Weights of a small GPT-style language model, trained from scratch on English Wikipedia.
Size: 16 layers, width 320, 5 heads of 64, vocabulary 22385, 26.5M parameters.
Architecture: no biases in attention or MLP, tied embeddings, normalized queries and keys.
Training: a variant of Muon for these matrices, 1003M tokens, 7653 steps.
MLP neurons of a small language model. Each row is named by its layer, matrix (gate and up: input weights; down: output weights) and neuron, and shows model dimensions 112-239. Each number is 500 + 25 x the weight over its row's rms, rounded and kept within 0 to 999. Numbers have three digits each. A neuron's up and down rows have the sign that makes its largest values positive.
After each neuron's rows, "fires on" lists the tokens most often at its 100 highest values on Wikipedia text that the model never trained on.

L8.gate472:508522514499525523588488458496506512542543516475476520519528488484504508483539493528541468505530519540488542511509456482494497498476460489491487515492491480470544491495517477487486494467460515463535550457486491515517486511488494466516500510512509487541451475490470512493531490555456457486512501525545504494510506487483494449450436456498481503485514461546507518491501484497532481493505
L8.up472:516513519462471512534512485480511527499575469504467533520524487496491518511485528479515515512515494548489490461507538526532492491450510488489519533501527481441518503539494499494529502529509505449479490505496502563474516475490515518479495491501509477480502508479500491529501469494477522479479549483516486499512478483501505502506505478493504517458529450483430548510542498495565450520526
L8.down472:498456532503502505495474526495519487443454462495511476486498501513483508509480480485501492460518471532525514499496534485507483485508503537478522521481530473483479481531516515478500526501488518457479510496498455520505462517501500565539516508478487501472493478509512471501444522476516472515476487499492459474497496528491506506496509497544484488498485494491517499525474516533469541512538
fires on: " (", ".", ":\n"

L8.gate183:549453513501514520538490513521477531481526513475505521490529544471505463481491459523480486462510480508494525535478540526506552492491512516499560486505488497538473475535498465482520495438515498543506468488500481463513528537496542492519520489491495509515476549479492523471512462507525516494493539479436495513502478513499495539461471494499533502487504500480509514526495510479482464511480
L8.up183:507487492518525490544529480491534506509481425538470476469506509496500524504497491493486494504505474512468517483492494515513496463487465541512512508506500508501481492489473472495516485482529516530500477495512503529517557497501502481467472501491508491521559489486462536511539499481546521532493507500467505499464496494489501502494526537466488511471521501508511511558475483499531505494478
L8.down183:482459508494500483524466506536464480515525470482493495459517496510492464512499484513457508500510501499507545550527480537477522491473531469492518491526546450513481425493473551456479533515520538516462472506476472500493531510463543508537514482524488526516502540511499509472489470511509465466507493481477511479467489432509512513508494520455490471480501463466531514518493496537490477493526
fires on: " ", "–", "20", "19"

L2.gate636:495482490461464489469475492453483525514492458500515496480497507468492504504496529481519523477468486493518553501506511471474490452489461514511468525550555545485518507495508517533476455490475458497530539495480476509494501466522469488496514510505537527469551528515513495474507550504460543503485475470490542461491487538453491480462506542461528501489501474468497535486514510506536514489502
L2.up636:475529467509488510481508466509474489468498479489497531479529480572488489522486498479473488481482480568485519523455515465528482450484491515514498484468504518474479494476552499530510478487470479473513463463471492494526487478534492489512476504498539527506507528520529466493552496541473482518488524535457457471484462517476495497498520495488481514494528490495484458513509492489500487482519
L2.down636:494507523522487482523508475473536516492491531488465485520514468490514493521495521477507521471528487493497454510492511476518450512471470455505514516478517461526539467513497526530463528498518543547445508549516452484471521533501541547515539477525468526462496504425508531488464476486551525482490531499504516525478555509498504543499510438514552480487486495489488531496491485529493485521493
fires on: "\"", "che", "ight", "men", "”"

L12.gate399:519500476511492491543519549512489520492469482490499530494491465472562454485516502495500497468527518494403520473509537549525506536471505541511487502503496520551517535522474530514527526505494474521526481495499506448484507527488558487521469496453481476457456502490519538494433531481476510462495475505473511494528498514543481514489505494469504511465515518521511493507501522489503488474480
L12.up399:485498541536512532519485520506451563489483495562512463486485462482515513493481508517498509496517488477512549483531447498444495490499473540528514499489529515479477465452505465516555523495533501499512506491532474470474498523456497522529495466537466511514473513491516543496521555485459487480507509508444478482504498518510459499489465511474508509477450470496537556496494505507560516484538
L12.down399:467494515483489465484514486502500508479467509468531456466482500525492515546498458456512466514487494522542520473510536522487517545466507489484512500540488486489497553499489508430525490495515496510489483477503469509502501467491499500490505519522422492497520527501489517496518501501513516514420464522488525491461500497519537527517451519496494531505488506509546472518493461490538490535458
fires on: " ", "–", "20", " one", "'\n", " a"

L9.gate402:502498448469493521494468496510550491447514474495481467507518504516489478482516498479494483514447533479520492467495474490492460522515512479463513519502487538456525533502493503509483472511470503481531519465483480534519522488468526495502508454471509512465487516481515488516513466492500435520507505500492496487478515489505527496495512504507463555464473469471527527527530483521501471483455
L9.up402:507498462504494513518504488474484519451477527491494496513548466495505519483486496526522516535489459533500471458504517531526501461519501487489500493522529471537499497497522542530526533473498499464482473476538569458513509466540507572497454503506451517511493515541529511477540520543504527500500497493539470492493501494570506471519498475517486540516518453436453520467471531512498476541514
L9.down402:508481516488506494502507469445474438518535505497511485537523502468499513425496479501468545515489506469478493515504527512516480552503454569482508487462532515509512482477523507490462461503475490503477494541484502487450473487485519524492457495537514509507488522471511480526491527532503509470453507473554483486535486435478484546472493502512594496518496497491487488457487502496535488515524
fires on: " —", " none", " ;"

L5.gate332:528488453499490526490449484510491476493511517489469480487553484440496498495461500494501534516490518551504505511541521481496514476483488489507481505460460495508498516489470475503512537508480487469501513484527470492536525486484499518517497472442502476485475501525495536447525490514498497547491495479487498473499512511514461472543468436504509498495511485510491523517490445534523513503537
L5.up332:498486474504514481511468536541468524504526531489467529456514506486468474514465479500461502507470524510544482476509535475523515478469477515522505559496486485500523535518486493499496495507457482509493423495463522499477486491465468489478502454487482512465494501487492503483534528497521524487483540480499542525535485516493512461510514495494541484508513461506474512507489445534474508520503
L5.down332:501459547474512525510489491487487445506523502490484475521486509491486499487520495525498455486489500480462479492484455487524507536528534503498480488465509523488514506510484457487497480482511500433479527492476456490474459471490496538480514533513470443464548521533526504511493500501531555532492507480503486502507534496509500474477496546485504460516477509476451511512452541489505520522552
fires on: " and", " but"

L8.gate217:411543543474547523548479494489507475508500488514525550501479502499425486502507464430485472446477494516461500526494507501503509547497515507514577538530477484555509462529520493515537476491529510504500475452512500486460523507503479507478517534493499501536501460459499483466515485520506496497512515501491492510503474469489470482480519506494500491509488451489480519505528494495490455499506
L8.up217:524500499490537457508548491531525470483530494515512503466484561476450511479552500466498516469480530502484503478515480526537497503499491510486527526463483487496504468455537482463503502497480488533499493495497506503526540486478515513509520493522462492522537512521514478528484458476538540565496500504504566490477503529523504499532481484497541472488495499467515517453523453477498470504492
L8.down217:485519495481537435488510520460466486460535490502484465526528509439485492493516517490477543493478513489510496510496467474525503494517514520492521457529484491506477489505473486472539463497483554500485555479529557484528555485468489540536525462515506541483477500496494515502489473516518496495468472480460520514469505537526485515533506505505473497504491479505484500488498517552485465493472
fires on: ".", "–", " ", " win"

L11.gate206:474473514476480480535484537514533472456480513530485490534524489482455462502481465508509528525480472473472516494476436543479489517486476482525441506492482508511468512482446548454552512441529477538506539528474535483490526532516475489492482485453478474496502462497480509498440493428498518494527480477485521518491488522480504497503481493536486449505519527461471516477515492476517452494385
L11.up206:497478506499479496447496523526480532525497526459456500512538514533521501476469498498499497482517485495487528441537535489503490509503504446484453511496535515474497495512477495517496500508520508541474483520480506498477518460523544485494489513492450497550501491492500499461521541530523532556529496507484513567532507520515534532447531517490455508516493578450501454470476515499479463485478
L11.down206:439525512524456474505549436513533502541532494499491493473473518462505540478455550498515463500502529451515456464539495447493489477503525486521507495528545499494485517504498542528499473486525503476466504488514460521487473470536505467516457488467504519506527504480427520497494527529510470524493511497490497502515493519527505517492532525516521504501471490547486510474522488474479512485434
fires on: " ", " |", ";"

L2.gate4:501499503478541471509473482503517527504526462494492477507512461483466477472482474517493528509510481479461500516525491505476459495499517497547497518504486524471515547526489502474504541483491484503488499470448503541477505489533474527503518463512483535543506506495478498512540502454524491515516547508512479521498486443504506508497513545491443513531529521540500481496476482535493488485492
L2.up4:504473505533560491503487466505549512559538451518524509510498505494476510483468475509501508494505524475462525523489528518507496497543521513505501509490503499530512498520496513499505500489510474466546507504493479575497536512522453528448484500507456520501515487518492495527470500475556502534514510501502507508539496537521502502483507537530467503532543545492447459499465525505519518489499
L2.down4:544465477501493489475577502529511518477474532494517459487506484481510478486501551523472480421510443477529490473492496460462494492458484531519521527470495466553535491510453464483499507493496514533538491525475587527495523519503501529497542505488531486486515493446501495476531528536493502496488512499509502507489490507513475554516513491523533503494493494528454534508506499524468493480618
fires on: " their", " her"

L10.gate328:444527506481491472514443487463543472498540500473542510498469502528543506452499494492508502487551488539449523510473528469533478499502513537520513484499513496509488505536485458469521485490472507485478540502511456498502517516502525520525520452451529456521492490490505453496495528469485504493450514489489529495504524468490476502481502515475512489489583506494500503496499495484492458494477
L10.up328:500520528513512466544505527506506500500493456494493478507440478496493479511445498468497493482474474495520535479543491518540509506486480463489494527505494495516508490513513501500589497491491537505477514484498484514513550484538453514497535536474516509533510516525517505538556545483503548540452480494435508544494500536482523510514510503511471472505474504505544506494491466569518511491503
L10.down328:483500494555501453479480494484525476487479513499504515519495522509545524446518525524521509490472489509517498487503475508562489519470506563506498530500565507510485513477470440501504482453490497462542489490530458470476495466542504517455520524451510446528501526456498459475515510492498556547515535492506528502519510534505538498520492506486504498517503461509590519477459519515525493517480
fires on: " ", "–", "20", "19", ".", "18"

L10.gate509:513488482544528499470489507518551501497531469511458506520482497502470540520451486463522534523471476506489497466501517500480498539562458500534500515535520445531518518510542547479521496528508491497493525469473483528545477507496492465511505474513483528468511448539481454477506514446538487498496491516502473471535467517482507478514482511578520478500477492467505513472532518499470495539514
L10.up509:519456509471486506504480459486516519465541498499473527452470456522444455544521480530504499514520479553496470473528516524537497498445527514500509454491546521492506531485527500430505492489512497543478531490517499539480494463471492473495495475474498513473476469521480464538503530522504537471488498526533515522558501489445526498465534521495478512451488493478453484490459490502524524506527
L10.down509:536443508542471507449510492511474521456523447476495502477504505526547528498480518522498547491522482484473502507540486497497493496504471504532525534464485488503492446489510506492481506469485513491478510500520589515535493535503503481474426493470531494509492498507518505514478521525493502510500471526503533519496461554478507520454485500502472512509483495537524433480518468522497510475455
fires on: " of", " in", " at", " to", " –"

L12.gate486:496465455513497489561501519475515508515519518508470461453471495503485421493493488477478475487536444471504529513507520512557532498483504493488553488511546466466478444488493515464487485455482541507524470496523490471504494512506551504484509510468488534492486468531505505470488477508532498530524516558448502490521500503510541522467511507536465496513484500497498494545476500518454478491508
L12.up486:489491506519497537514442518479520522487468518500504455489495459454511497476487503491522475509540495488504535510499533506485485486481521467502517507501526517477484455504522491542499496512503487489510504484514505463489509496466528510494485467500488482531496521474529503490478474464533507527505496478474544494460518533508478507529511526484488479488502489476536507475491502523511516484503
L12.down486:470481468497480497532486518502480463451552494541497503502547520498488475517489520484520517477437502469503502510506476493573487501509510523491472501493522502504482482524521524472483508514516543516521493488474535504503513508499530546487543508491499538503545490501446508447499479482456492469505477509478452504454497454466512494502481477539466511480526484532457525504463491530510512521419
fires on: " ", "–", "20", "\n", "19"

L9.gate351:490464512551517576510486517483496502491486493427494512494537495512470452484525527481495502493522499463491504494494488479492481521460473452485533492504516539545533520523498475514513465501477518513475466518420447493496536498528504496536515503478482521486497466544458487483510509473534472517530495528466512521472518503523552494539531486524472478479508499517525501494520521458488472536520
L9.up351:510475528513475503527516499495520493507498495454531492520520493509516525448504529499515464514485516495495513490507509470463517455539540511517539548485481481550459520531479507531500521518502492521488523501516496508459489509506487528504532514518481496511533507499487516504526482486497500526462498475487513459516511491513533540524545567524491479463492498514535523550483514500531487530501
L9.down351:424527496538509525513543524477435519496547544482509474513533513492503492440483513483516525497488484512501471505466520525491532515477497456474495511482519481475532515517512490488483513479528514502507502530518487464492509532494501505502529493492471495468496514511522467505492514487498490521551485477475513515496495532503515493452553497548484478517501501461520509514541529480460513508446
fires on: " in", " the", " by", " Release", " directed"

L3.gate273:507472516494511538527560480494476507504441529505511470516500480523503483502520541501506492496508456515491502448490490489497490486481558486484516518487479502509472522487511508515523508500523523547566496491471519466514531464538482515461518499489492502543515526476468517486528486486471456546474515468485521493493524511470509482520461510511474502458499504510489469474532501484557476466512
L3.up273:477469506507510499497526497497495509485504511512482491524498481507535523471474506475528527517515500475450482549488497512454455495493530525460489472478522497486442439539452514524532488486560499527489516488483467481496530482481512503536541494476484506484500532554506534519464555542509479515458496503511480502510484524505502493496535481444488501495466517517502502470457470499504485506533
L3.down273:503504503504468528512456495537523528501475497502523521478477529467464503488511500475503490487461484501516466504515510511540537519471459505489489484561473536517493495478506495496479501431505473476459521507500623496483512463508487500538490499489504519487518499501535510516490501472485517541523492508476520481521522535497486489476483463533480519550512477499497517491512506496497528488518
fires on: " of", "a", "al", "ie", " its", "z"

L5.gate444:442514511495560479469521501485483499487487524504532499484524466458471499479525514507527517502481535452466531480515536520502486477498462518501543527511480495514557522481511519481502516502513478506504514487469533544509507533506520558539492517505497490489481498519497532514493537482465497508489522522485502475489490510540517498491515499490455490486528508499451550473481539508530501531529
L5.up444:481517541508517486461496481430478511487536484498554502505509459510445504486495500505514518512435502461490477478509524520513497476494518532483500516497469513520514490516508494485482536482511497499514461508501540568532458550521541495515499516516511492523471542467424507489492508527505464546478559467487501506500463485529534520501473508508467489519508518517493525504501523475497517506558
L5.down444:513490466436511463526576504475549479488496507507484494487505480501505476488488539539525490467523493474484516538489492507503496512476478474500508485505508515521533481495515524557478528483476477534520479525496471513501485486496559470514524536509544505473479509497491523506523504509488517512495532492502552536522515540530481542476492527495519512508518489513439492504502518515499542485531
fires on: " his", " her", "'s"

L10.gate628:477536505488505533515514487529499445547515531514449515483551482502502493479492485531548501525528519472480512514455542474497477497481488525575551490500476508466505489460522479494477508500492533514552509506481465503491445465468516531522503476506498505473539512488503493492549492525467533494469504493490482463562518503507504491505479506523451517499487484494466522480472465483508482532528
L10.up628:511493515450476546541525483500485502469504516517464499480473511509461523492554458504466498468492550507518512496533526516527491485449532524484465493515480493519558530519474486520506561509506490481544503480500525499527510462546453497507487517494465527508484514500430532518519540532462546479500518495502483532518519471503536523445502464501528484501512511496452502504471475479456473508494
L10.down628:523490508497493532423474493520485496524478503505535484515487468496543504489531504520517498506518515500460471440460495498487518508541503502479542469498442484495516478515512539513517448470494538483483447543514476505516477525499520519475523480515505506482499437473557506490477539467462466525497495511554497495485525504518504497460468489533462518563468533527533527525508534481457472515490
fires on: ",", " under", " and", " out", " (", " to"

L7.gate42:468452492486539538468514507508485452496482507492542514508499514456465478488540492506480557468470518501481549514518533542491526516491489500499486487473478533495518502505456513488526462479497537501530470517461537508495453448538494453501498525524528531469482536481480483512485469493510466472498483474479480540482468479514518514518525469519484528498504506464507517489463513498499485523497
L7.up42:509491514508547490494482517530501471462467501521488477482493494475511478466491482482536487519478500546510534477476504488489493523490463497521490519507498503502464503501499517508518488519497453499516497535517494510501503478470489471494464474491498510505500494550481493463500491491458478503494510494479503455470461513525499537492550518519496475497490497529498542541462495514550506491550
L7.down42:456512482497522516488518439498452437496494514458503483465534513506486517480504545485465452452512499482471510542493495450472496468444482541499525478484478488458501483547513472516518527523474532535518480514473476535472506479539504452466581509493515475479488539513517496462456522460548484475480475502506472491486461491543493502534503520477520533498472528523497525479507513504472482500525
fires on: ",", " in", " ("

L3.gate107:483484552530490469466562496486498506536508468523422476497540457498518516485496472498450494505511498498504494544507534501495489517517508523557523502499475499503507507523493508505522460513526502504523514496508489522513497505519508486520490478481519520470514522531456522474509474489475468472508487503499502516545471473507480493541526528467509507484576473497528498471499526520500514491462
L3.up107:478511461503492513468488494511499493474543476527488490531524481513526479471468473476511512516480485555491518482516513455524470507495477515506496526480491510490526485500498490491492498571472477497521500502571490511538499476484482509537497474449494439475504525509485531488493478416485507547519485510474513491482479488506491523486464475496526500503521467508473505488511544495490538472507
L3.down107:540484456474495544489470534519542505528499506463536520508523488494542533527480537498487486476512483444515491509537529524457487466508484532495509505509517507505522461499513489479486501482531477521493471543461525492498488507534496461514453525508481498557490528475505509521498530498520466452499464492506492496524505492492491479495545516482492457517523548479564507510460455463506500510501
fires on: " in", ",", " of", ":", " same", " "

L5.gate115:467490515481508498528468475503520499523465525487473484440538552491498491434503462510472484514557511495506533486561517516483494499477490537468488510500475476446507498570474495476551512520532512522506475524478503493501501479525471515530497493513483511502504495496466502535522480475492466516499448500526508512475481482502521474502499510467480549491462489519490508482483516496521490536450
L5.up115:467503492491507516535468454502525475486511487523471500464527558473483520473480468500482477505556485496434517474549508478462466474489482524474501535469550499456507521527514509499494497551522514491482485478438505498465500468503529515496511485516489476509488471476452513476493459505505491487507494461503476504494462480515480531508492487491455530462479477498493471477485494533513447552492
L5.down115:523497545505500487544475475535520503460492510500529506480526497500438448488487497511515478523502500501511464513515498467497499504502498515458504494482500517497448471471434463485468477506472510498518504491521511533497466482499486525497460514494474516498537488537429502470494525506495528536474468488476485462507468471479499513462508479472554531527487488548465525507483507515469503491523
fires on: ".", "Col"

L10.gate277:523521516486454486526518493486501494496512524488498459543495473470455459493499488481508488523555483480458446492437497467542519499517516482499500514526518522511461507518506495530490524455492503471507499457515483475543494498491462502550534503499503543503540525524501538527489499468507479514495505517515465527480494519467471510494482510535519494513486492502502520562518479515468498502530
L10.up277:551511503537455480503528485513512522461509453484495475485485515505550535527559507520498521537575490518443551498473481469512526531504529465479500535506494582482493502524495487485501478493501528499474481453501513463520484493518485478541494505503478563515490488496509507501471473462503505560459509545521480498495467487493457492490482493463538484506528517487503465500502502504462551508517
L10.down277:558448504513532488489482515543465465479481502476499494507510508498496494497508478487492500540500501488497489543521525516476465480488506506504502473506465504510517456438479446507473473527507486431490511493521534514463477527497494507527496533490477462501496531486523490441528475521481537480517479482480516493475521491540504482510495488521483517503476500494512519476522530508500471495568
fires on: " only", " of", " is", " be", " to"

L8.gate325:531497505514471504493468495492515472522482495460530493462497491501500529488455512477517550526510520493533559511505502532564518506540445535470490478522466525528480535510518487491542456501540501469448443518510479515535528484475505463487530507486510484488508520507524500535481541544495502507515480551488508512477529537462531450517514489489485507495469482487503490528515495510487530531538
L8.up325:509473484506474521494534460493563453461470479509485466499527507505572512496478475534476511525491513514524502489538467493470447526476455510492519522521534514495472486495477517525509478549507476541500501445531518528516505484473488513526522501452496541518531475498527496505486505476488533472471450448457495552487494507480476470501512500485469492455522549521462491449518515461502476472520
L8.down325:479454510485490519500481499477499524473540526550501513476524494452551485523521499473492498498491510498495518527487516483515501447513520502551479519448515544534490481496502522512474534462526523497513498477510495500515469489496523536471502450498450493498505508518476508484478499510508512510530527502447478496507473477525523510514489497505522580501491460546479497493491513521510514503473
fires on: " and", " to", " or", " –", " by", " until"

L7.gate284:467498513534549462501540524505492507515533497510502483494485490524492473525543467495509492465482523489463510513501495526501489494513449507547470494525525497495524503514510508480496511489509523500548490464551502502521420468497527524438506482505536504485501498518496497506530502492530514515464539499497560496514483432480493456487511495508521543506515511489492545497498496488495530454486
L7.up284:494475485475500497553514479521477514526509503533478484552481496498490513485497432474502432494534515541444522516518473476519499506520435469458460538520512499544549544488486529483495549500522513503482515485494536517475436492496547485483508498539496509526508473494496487489493502500485540548502522488452521530518468521486500457508500515490509488484500505526485478475508493481480506474477
L7.down284:458489505534476487524528519520508508559548489560452464498463529492530523502516499501498473467500447477491514461517495588442465484510471526494509472531542483456485487521490474507496448533490504519470527559501510468481475450482520513481546456513540542471503534501491469519463458497513537507451506475528513493521513470511494511498475492506476547504487491498501477507512498501507509472517
fires on: " the", " ", "'s", " of", " his"

L9.gate746:525530530534474485489536470489491536497503515455469513496492482477534486505459496527488497468509483536509480476487557450501478494499516498512521555507504543506498500491498472517470527437521480464481492555524551510544479499484465450507536538488508491533478480521512573508498527548471481491493502510538496548505524475503449513506524473504495481486510486471545485504488474466474490500498
L9.up746:520476521508502524504501539542481494501520554478501488466526486453501469463502501446478498520482495469510549504518501530542525504549487521544510530449473487510473465501510469482547488462483469492500448476460464514512493503479501535584510520464457494542498539532495470466476540484524469547515513491489511469513508475511443493506514493525564509487524502484495546526513495499492508487519
L9.down746:565510533492451488502508509539507523473551539499497491526513491516580516494502531513501494481436511537497474499502519461523525471498523450484512492521518537556488507473520479509481549499529466524517490504537513467521469522471494528491503524521481451485484475495521537522508503481468502474490489491513518539519505541516493483479494486482483455530439486466480499481456528488472485502506
fires on: " to", " D", " No", " I", " date", " Country"

L9.gate312:455479527494512536488513499473528494494512499542482479496483445509520505521534482471496509507551526491485541535515440470511455539509480513515498503521495504496487550518492479445524520472533498491519511478526502423500485468482515510491513460507481468485492509506483457487498498484493504546512467500487525538477482484550486526487516524464520500502463521460461480493539513497495494499504
L9.up312:486495502498472517540490508542482442485483498500487534487500513497468512485541534546490498501526511450497478547483524523459526503493491477510521499469504505489499472520495514517488467493465461462494539487498526489469504538451462506494485505470515483519481477482496516468508515472475492471496523518491526509528552473494436547491538517511539508468459535467525473499513490518508470484502
L9.down312:474503502482531495465515486510504461523504470540518504488454492471506518509478487468480459513495511498514502498491519524535500520482543499531503505516513506483496493490476511492526500495538460499523457506518451479547496457503495522524536507524514486468507490485470467475517479526487527518509467492525560469530520458506506508523532481515508513461502505535497524490476549497517546522516
fires on: " and", " &", " |", ","

L2.gate551:506475528423499491495498510455510514515475496532554463494492512442463522534481473491498477540484521530509508486480476538519518489482431498469486469492495483501498504476485524506506460494476481520506499494505519487546514522520468488467510497484545549477485519506481473465496545475489481489524505457499548434462497523490473485493471494481514505489551454477500457507512487498465513453550
L2.up551:485490487472477456566480485509468481469494494438458505522476474473516507555510533490536459493470470499480489519544472456515503499474502513485479470477515549524537491452501469470490507477490505522505500493490509464499515458493505516534487507460530540562476490516477480473525492515489472502478563509479444524499459475503486525528520504467530503491497477547559481517536489513546505512496
L2.down551:494530518544491521447487513531523466516506521512453476491469519514468459458520518482476521507513497488515469492498566488443480541541518445521526525567482502507472502547491496487500499497495490483501489500495515516449504523520492517530476481494501473435531504492526516497508522500467552478485498532536520517503513516518537500490455483548475514508455519470462480478516548460519497507509
fires on: "\"", "ish"

L2.gate243:471504485522497535522506529504509510501522471506450469502490500528500500461478478571476505494478459484518528461509499497502509461509520496549519509524523509520500532507508543535499523464517506455490513497483477503535501492493522501516539436480510501495471486478472525516449529518489476491503539454516522522493519489497523536506520544501440516485487522463502523512505475518482441521517
L2.up243:518531524511498523484534539519544504467498438507506513500504488480492498499540496532467519528495515481487504506513495507508529465491507512503494453493571482503508477477475530508529474500480520496497496520532508518474470486493495506514543465529483494538547515474478512479522482492514537542538540508514502525488521510477535476546489499532478512470499520406526464498478509526487501537513
L2.down243:473478470463481478526501432475486522479498513512493515531494510483500476492555522499475499553510524510509547526510511487499522527490456518529481481503453541441525521475487491489491526499511527547527497470498441501503533489541464486523456537515515469485472482476501528503530506516505524476505484500473511520513511562486465487526533513482486525518476509466448512504526482549488497494529
fires on: " —", "0", ":", " green", "–"

L5.gate719:483485523552515505464545477502494495508532485536476528534458521508469497485507537509484498523513479508473504468532566513497417540488500548502516480512523453501458516496517503485470529521531522483457529496485532503516504471482505440474539491448478523467538463514476501494482538513497502526509527508509507517495508527517501454475504513532468475485501500542460501477493493460486549520499
L5.up719:518471468485519509513529491525476455494550500513483493520478511513483540507515499501492463508500543507456540471456538501525488543519551446523509498489552488489532486474511505483495542481488524534515530528468496529526494496503480498532485486473449484513481538542500488532524487495482471529536547496537515500504505527539480502471515494523488497481485489453493462497516500553485497500459
L5.down719:523503490507499503504517512525481514488507519491513495480519470512543517492511543480504530526481475461535494458495499479512551472500481482506494558520484530469491498500491504528492498495509483530504453482472512473509535503476505509540500483451507532513509434442496439522478478520553479475556451512514514515502541486533506496512506473496533516504484519532494510467471501471512519517531
fires on: " to", " than", "y", "aly", " of"

L5.gate607:503516475478488517475461508515517452504505495490494522458590483500538506505474517500484541475459566485491466497536455500517506504500484515480566480475508495533493542488490509488520529476503484471521466488507428470561495476470526518530503492447493508464528543539499512463481452475493486516491489504486514492484499494487529484469481516463515491471480479478479498512535524494502514508504
L5.up607:461485526469475531530579490501506459480522501493494527479521503499493488508480484502477521512504500532479486510511476499464431509500473488509501504503523501505485496511497482499499526522461484492490456446518528498458495493468473510527456449553477483519481492475455487468464490452480487506501494519536491537505522515500508479502518483519503492504499525480513509483537507534454514532488
L5.down607:527479517506508482517502458435488517478528528520532459512544545476495538534477482491459488497516514484493476484463493532532489482537551486526481504523460472507524505526496487515515475507523481442492479495493430496494503480499506490547489490520474446503520533512504499506526541528517554513499523502535496490496464494530473504487525481522501523539485543533440521442439538508497483528545
fires on: " and", "/", " et"

L7.gate292:515511507495534470462458451512493449458503527468476523530476520512526489497549501515482509511497535535490534477452497519521493521472467529558518495543510474457480505522571522463535516490498499508483498516514504471532494491507496495497517493522465553512486488483490524539520494440495503502501457504534470518514492492504500520517511539491470515504528549527533530522461508515446483462494
L7.up292:545482501553519520496508551535479472503494504486515509487532473556502490450555488480482521519521491532512507457469470506525487496466517511491481517549486530482472504548496522470484496508499509467517502465554507490488483498487515503540490482491486548518474476520525469485465509494555487493482465436494476495449450481528500498495454512519546493516504492498539487493499508494504531512532
L7.down292:566475509464485491514495481437564511544478471519519461547495478493505488511470465492542500534456486505535524494465552509495504514523489526520526511513505455532477516486507527503530479531528467485499506498442565475491525508513505461454494448496411519496490483506549488470481472511517487480513524481500454505516432490543456524486515546520514522516495473488546533512496480540474493506537
fires on: " to", "-", " of", " ", "|---|---|---|---|---|\n"

L12.gate73:531504532541519473549566488523510484457528469489492517500485497488485531471518494492497525498498511505471476495505496541539473510485472490530498517506472483511479548481462483426535485490486508501542527524518488484509488486494507497485484486494504499438535476526525491461483457498469438477485463511505500491500463445485527491510508501493501470468496523481504535484500497476481494531449
L12.up73:513509516505521474487509524505493486490504467466498458522458489497490458456462502493523452520510520490455528492505485443525474484498472508529470525461447482529505478481484505486491502539496517532481465460530519524480503444505503507510521507502479484567520518510498496512548529471456531503537496484479532557470483485529529525482484488508513500506463515505576480498561523539448488538477
L12.down73:475549496498512441474475505545496544509542482516452507478496478498483520514513490478513487531527475495503518502527527504477481484474473510479502515474525508489564526507513522489515498498501516513492539513542529503502431505496475488480495516533520544543510445459505497508432488494516515480485481499478512457506479467500501485498509504497498524447478500469465516493500433488504498500476
fires on: " ", ","

L9.gate568:502490545554473501455493468514514519503527505495496499485518495490486503507467507487517456539529561467504514490507503523498506486501478552462514476524497536499455502501519480509512489490486544438519526538450487482489501508475511520503513499476490512493516492488498517425497484511490498532462462498484487515466536511528532493531497490507560539496494498442495520586488492492456519504544
L9.up568:510489509527513444483504508516528499467506521490522508513500461504487500490435507497491446565500518497480517476506498537510446498487520492531514508503525538450511516500490475523537493550504546479495504506514485515454485513472497555463473481485530495507509515453509509491475505514511476511514495500559478469517555526508482480515488474508473485533468526514532440544481526503459505542540
L9.down568:497478472517531492497494504486479472493492541509513475511505487498472485526524510495471527531460492493474541461506506509536478475498510476448476519511499493502542523527449507487469467481493507457509465483505533495524509441518510500556499502471514523462543501530525474468513520476490531504485538513453508479483500503523484508530478493504468493499495491490519522457497546511506450500558
fires on: " or", " and", " as", " but", ","

L3.gate568:424488527446484489519509471500479564503514481517500492463496526507472520498473502525464495523519505483515474485497521446511505470519460506538511510493505556496513497472502509480509548471506528468531499528498500505485530492487500468491528492512510493560519510533502462463492512461475536531552512543518521503461500501485538513492537477504464509470497451485512533499506490501467524522476
L3.up568:486515499443503470502498451528524496528451492489499493456469521531513537510464482467482501523484466495511473536545493432531497482501507511461551504492485516494513543511484533494479512503506500497502482506517526461472506492475495465475489500482508497513536525523478439457487474531480471535501511510483494534503505480484497536515512521502526495518539472537528495484507498500518509552484
L3.down568:553470487492492486513508458518506495505530508494511481435495503469540529486510515493519547532525475448522504518510529496523501484494460503492486522466510517536488539467479527511518535493517477528506532506530495525552536486512498479523476482497525471484518506480504470500477509493496488516535525493505475516520437503524461487458492550459500515513472506537465530526538480488489517512530
fires on: " \"", "\""